python train.py --hidden_size=832 --head_dim=64 --norm="rmsnorm" --parallel_block=false --schedule="wsd" --decay_shape="linear" --batch_tokens=[131072, 262144, 393216] --train_tokens=1260000000 --max_steps=4820
MLP neurons of a small language model. Each row is named by its layer, matrix (down: output weights) and neuron, and shows model dimensions 640-735. Each number is 50 + 15 x the weight over its row's rms, rounded and kept within 0 to 99. A neuron's up and down rows have the sign that makes its largest values positive.
After each neuron's rows, "fires before" lists the tokens most often just after its 100 highest values on Wikipedia text that the model never trained on.

L2.down1489:62 46 50 49 44 66 43 36 88 28 40 24 47 63 48 66 63 65 57 67 66 52 64 67 61 19 35 82 62 56 51 54 92 49 34 45 67 44 46 51 73 16 54 52 66 75 42 59 36 36 68 85 54 51 53 68 60 63 49 71 65 65 50 29 53 38 50 36 45 39 46 64 53 45 81 51 78 48 27 40 43 21 37 96 48 59 62 42 54 40 70 35 47 82 35 34
fires before: " in", " on", " and"

L2.down213:51 43 57 74 41 71 50 07 23 20 22 69 59 49 41 68 42 61 39 66 55 50 64 37 56 50 51 53 33 80 51 55 40 48 24 37 06 57 60 80 64 60 41 38 56 54 57 51 39 37 53 53 59 48 36 45 30 51 66 86 57 23 61 55 50 47 61 50 68 52 40 46 39 72 54 52 29 32 30 50 44 49 73 60 83 47 56 56 37 36 43 41 53 35 27 26
fires before: " |", "\n", ";", "°", "1"

L2.down735:38 47 66 68 46 44 45 66 34 55 60 33 50 68 68 57 41 57 67 42 67 46 57 55 42 67 52 53 52 50 58 57 28 48 54 52 33 40 40 50 20 70 58 53 24 66 47 65 40 48 47 45 55 41 50 59 72 45 56 53 57 42 40 67 43 49 46 54 39 31 49 60 40 59 59 43 76 30 62 45 27 51 61 59 66 69 60 32 57 38 51 55 66 53 57 30
fires before: "\n"

L2.down658:49 34 39 71 55 47 56 54 80 72 39 31 54 50 45 55 32 44 35 47 45 37 60 59 64 57 31 80 08 62 65 36 55 38 43 51 58 47 40 41 41 15 42 45 40 18 47 50 63 50 43 56 40 36 68 53 44 44 45 47 43 64 43 40 58 60 40 36 43 75 40 61 53 36 39 47 06 60 46 57 27 35 47 34 54 55 44 73 42 53 24 41 59 42 59 27
fires before: "\n", " He", " The"

L2.down676:56 81 79 56 32 36 41 79 73 67 25 33 36 34 48 55 53 67 61 79 30 73 40 50 68 39 43 25 57 76 55 60 83 45 45 33 60 78 52 36 58 59 63 59 52 46 39 39 50 63 51 55 34 42 12 53 46 50 68 49 31 63 56 58 47 64 56 89 25 33 56 29 67 80 58 28 55 33 56 41 55 36 53 46 67 48 64 58 42 69 54 24 48 76 49 39
fires before: " by", " in", " as", " for", " to", " on"

L2.down943:23 49 46 32 62 47 55 70 71 39 60 58 70 47 77 32 24 67 47 70 63 57 52 59 65 59 57 42 47 46 62 38 37 47 64 47 54 65 56 34 56 29 55 40 32 35 22 41 37 49 26 63 58 77 37 35 61 63 50 53 90 74 43 33 64 34 48 53 31 66 36 87 57 22 67 12 62 70 40 64 66 67 47 29 53 42 83 54 56 50 21 27 45 65 84 54
fires before: " the", " he", " a", " they", " it", " she"

L2.down966:26 31 37 37 62 47 42 72 52 37 58 67 49 53 64 46 12 34 34 61 48 43 44 54 49 30 60 57 52 35 68 67 24 61 48 36 47 46 53 44 25 68 51 30 38 45 65 28 29 38 52 46 55 59 35 51 72 48 53 48 32 30 54 50 44 73 43 66 56 35 37 44 50 41 54 32 59 58 33 56 31 14 60 45 90 43 42 62 48 52 64 42 65 44 39 41
fires before: "\n"

L2.down518:68 37 63 40 34 55 54 53 93 14 30 43 36 31 53 50 34 35 59 62 49 65 23 49 36 52 70 58 51 35 48 49 79 60 29 49 65 66 50 28 47 29 77 44 64 62 47 55 85 27 59 56 45 26 43 65 82 48 52 43 67 82 31 83 74 26 67 56 68 76 59 45 56 43 64 58 15 70 43 58 52 70 54 66 43 37 49 33 73 33 70 49 48 74 58 46
fires before: " of", ":", " 0"

L2.down350:57 80 52 37 62 46 51 47 41 40 38 25 62 41 68 50 42 53 44 69 62 33 38 83 56 18 55 47 74 52 45 49 23 39 20 30 74 31 82 58 64 22 55 46 37 45 77 56 53 54 51 56 58 65 63 57 31 59 62 30 68 54 63 50 22 69 51 54 24 47 41 52 64 53 55 29 16 58 52 85 60 58 61 64 61 46 54 64 54 38 20 61 41 18 62 31
fires before: ",", ".", " in", " (", ")"

L2.down1011:19 54 54 41 51 19 43 53 45 39 95 36 78 56 73 68 50 57 40 34 58 53 40 41 61 64 61 44 52 22 49 62 44 40 54 42 72 58 49 30 22 24 23 39 49 41 30 45 43 33 39 52 53 78 49 51 57 73 29 42 67 29 51 41 61 59 64 52 30 53 62 65 58 54 36 34 42 55 49 38 77 39 64 61 58 35 57 56 61 40 57 51 42 61 45 53
fires before: " the", " his", " this", " a"

L2.down950:67 71 70 17 51 80 74 63 42 62 40 35 59 61 42 75 32 27 70 71 51 49 34 72 57 40 49 90 46 64 87 73 48 43 53 49 56 62 70 61 54 61 71 49 27 26 80 67 42 48 73 51 60 69 51 62 57 49 66 43 50 74 43 81 48 32 56 28 57 52 53 54 88 52 64 47 60 39 49 55 58 35 49 48 44 29 44 62 43 73 59 46 62 50 12 54
fires before: "\n", "The", " was"

L2.down1479:63 50 48 54 61 60 45 61 68 44 99 58 66 48 55 48 56 41 49 31 57 67 38 68 39 26 64 39 50 66 44 15 42 49 67 30 60 35 46 58 55 55 70 48 21 36 58 65 37 66 68 61 33 59 53 44 50 28 24 53 38 26 50 44 56 73 71 60 63 84 47 62 30 34 74 33 47 37 59 26 42 32 69 46 27 85 63 35 43 45 39 61 57 68 50 73
fires before: "-", "iks", "ik", "us"

L2.down466:54 68 38 63 57 74 60 10 37 47 46 38 24 60 32 59 48 56 76 62 52 61 60 81 23 61 51 48 58 48 63 49 60 32 52 41 66 49 62 58 45 44 42 66 36 76 28 42 15 64 41 46 61 36 61 19 73 35 65 54 30 42 49 35 50 72 47 55 55 33 44 61 71 38 30 44 54 54 47 41 61 69 18 86 55 46 50 31 69 50 51 59 59 38 46 36
fires before: "|", "|---|---|---|---|", "|---|---|---|---|---|", "|---|---|", "|---|---|---|"

L2.down733:54 69 36 54 47 53 26 37 58 63 51 39 32 61 65 51 78 28 36 41 35 38 30 60 44 70 42 62 74 29 39 68 45 62 28 49 58 55 61 36 59 47 68 41 42 63 56 53 38 60 42 47 64 68 61 62 51 44 60 50 51 46 57 56 62 38 42 44 44 60 65 20 59 53 66 79 52 55 72 53 64 51 56 27 22 40 52 24 39 45 59 42 35 58 42 71
fires before: "==", " ==", ",", "===", " and", " of"

L2.down395:79 24 67 44 34 59 43 33 73 58 52 19 45 67 62 47 25 56 64 42 57 64 69 67 59 53 57 36 59 53 50 46 28 48 61 63 50 56 36 53 27 32 37 52 46 69 41 32 43 63 45 40 45 71 57 38 38 41 56 54 43 40 21 60 19 17 58 57 39 51 71 54 60 39 72 42 68 68 64 61 26 43 51 45 34 43 56 50 59 19 70 59 62 57 59 74
fires before: "\n", "-", "\""

L2.down56:37 18 56 23 53 52 46 33 73 64 53 19 76 27 50 42 48 75 31 31 52 48 53 33 64 67 84 54 54 75 47 50 57 57 50 70 60 54 41 76 47 40 54 59 64 73 24 65 60 40 57 39 22 44 35 41 39 55 37 34 56 71 47 42 54 59 70 47 48 60 66 73 70 22 65 20 42 08 60 30 56 57 59 52 34 37 67 30 68 56 48 52 59 63 65 43
fires before: " of", " to"

L2.down281:67 48 56 73 42 43 26 54 56 45 44 46 67 50 59 48 69 39 36 43 44 27 74 60 63 18 54 26 47 33 38 63 42 24 69 59 47 57 35 64 61 49 66 74 28 62 13 64 39 85 46 58 35 58 62 50 45 49 38 45 76 20 50 44 59 54 37 60 26 47 30 26 52 37 28 52 33 45 37 49 63 48 77 48 24 47 64 58 51 61 56 59 58 48 56 60
fires before: "\n"

L2.down140:47 51 65 50 35 40 47 61 74 35 46 53 77 77 47 55 58 82 62 52 52 45 32 82 74 62 36 57 48 45 46 52 56 62 44 37 66 52 49 40 66 58 54 56 47 63 77 47 46 53 29 44 61 23 50 47 77 20 14 45 59 25 39 61 51 79 15 27 22 86 49 39 45 67 57 71 24 61 30 11 58 35 60 53 46 32 33 67 38 58 47 65 77 68 49 43
fires before: "\n"

L2.down982:47 18 60 67 77 58 30 64 37 46 56 73 45 61 44 54 53 37 20 56 35 56 30 56 21 20 57 81 69 31 52 40 69 53 42 44 45 44 38 46 36 40 34 63 51 59 53 54 34 49 40 68 49 40 67 63 55 33 47 48 63 31 53 48 38 34 49 46 43 50 43 40 49 58 66 43 28 27 32 44 54 36 37 73 77 39 56 34 28 51 68 27 54 48 39 23
fires before: " |", ".", "–"

L2.down1207:51 50 66 49 52 36 56 37 58 52 49 50 62 52 51 54 35 33 49 49 36 69 45 53 64 56 51 90 45 76 45 32 51 42 50 50 59 60 66 51 62 65 40 65 45 62 65 55 54 30 36 37 52 82 25 60 24 59 47 65 31 71 50 48 40 90 33 51 44 77 62 81 33 82 52 00 60 58 41 39 25 55 45 54 35 48 25 48 36 50 46 60 57 59 34 39
fires before: "===", "==", "|", "="

L2.down310:78 66 46 40 41 56 20 59 54 40 53 48 36 38 52 39 48 39 34 58 60 40 47 74 64 55 48 41 74 69 49 67 26 59 33 54 28 43 02 46 53 43 66 79 38 43 44 63 39 43 64 49 43 67 52 52 76 49 45 31 71 46 21 48 51 47 64 62 88 36 50 69 34 55 15 37 45 55 62 52 67 24 47 36 65 41 66 55 38 42 15 77 48 73 23 73
fires before: "==", " ==", " and", ".", ","

L2.down1467:60 54 66 45 41 50 55 64 48 59 33 26 58 56 43 25 79 46 69 61 77 62 73 47 35 25 53 51 64 42 37 58 59 66 49 52 16 40 60 90 81 43 74 38 66 54 61 54 70 59 56 42 40 47 34 71 55 56 46 72 62 59 24 42 69 55 58 70 39 47 69 74 32 49 35 52 53 51 41 72 41 58 33 65 52 48 41 49 60 22 55 57 24 44 71 27
fires before: "\n"

L2.down177:60 63 39 41 33 62 44 55 56 40 67 56 16 21 48 49 32 44 44 36 46 57 36 46 39 47 45 41 35 63 19 59 60 49 54 50 38 26 39 40 46 22 73 73 58 73 27 84 54 37 56 52 50 38 35 53 74 38 42 56 36 46 44 36 53 26 72 76 48 72 68 48 57 28 66 88 42 26 53 75 34 41 64 80 19 52 40 70 44 43 45 50 47 16 36 45
fires before: "\n", "|"

L2.down111:20 55 58 59 49 22 46 25 19 40 45 56 39 51 59 28 66 50 50 52 52 21 64 53 58 04 46 07 43 58 64 51 77 51 78 26 51 55 44 39 42 44 82 44 44 43 59 55 73 38 55 73 45 66 54 46 49 67 25 46 34 60 53 53 30 68 67 23 74 43 62 52 28 40 44 48 50 30 58 54 47 31 56 52 39 46 45 60 56 39 55 23 50 56 18 13
fires before: " |"

L2.down218:52 24 29 83 42 58 41 68 44 40 71 59 48 68 55 34 38 63 57 49 35 41 41 29 31 64 80 48 43 31 48 44 57 62 25 25 53 64 62 47 48 56 43 45 45 58 47 45 41 27 56 59 63 58 50 31 64 50 59 45 61 58 43 62 47 36 59 42 31 42 64 48 46 57 47 56 52 51 20 54 80 56 52 45 21 53 75 24 75 41 52 57 47 83 40 43
fires before: " |", ":", "000"

L2.down297:51 41 52 48 81 74 70 29 33 44 54 63 52 53 43 40 78 66 58 23 40 42 83 33 41 51 51 50 41 40 44 41 46 32 46 53 75 39 45 62 43 46 33 68 54 64 55 27 73 48 51 41 46 58 39 53 91 52 30 82 90 37 48 52 17 58 66 23 59 37 45 74 57 75 36 39 40 69 41 53 50 43 69 71 70 47 63 77 47 30 33 40 82 58 30 66
fires before: "-", "|", "\n", "="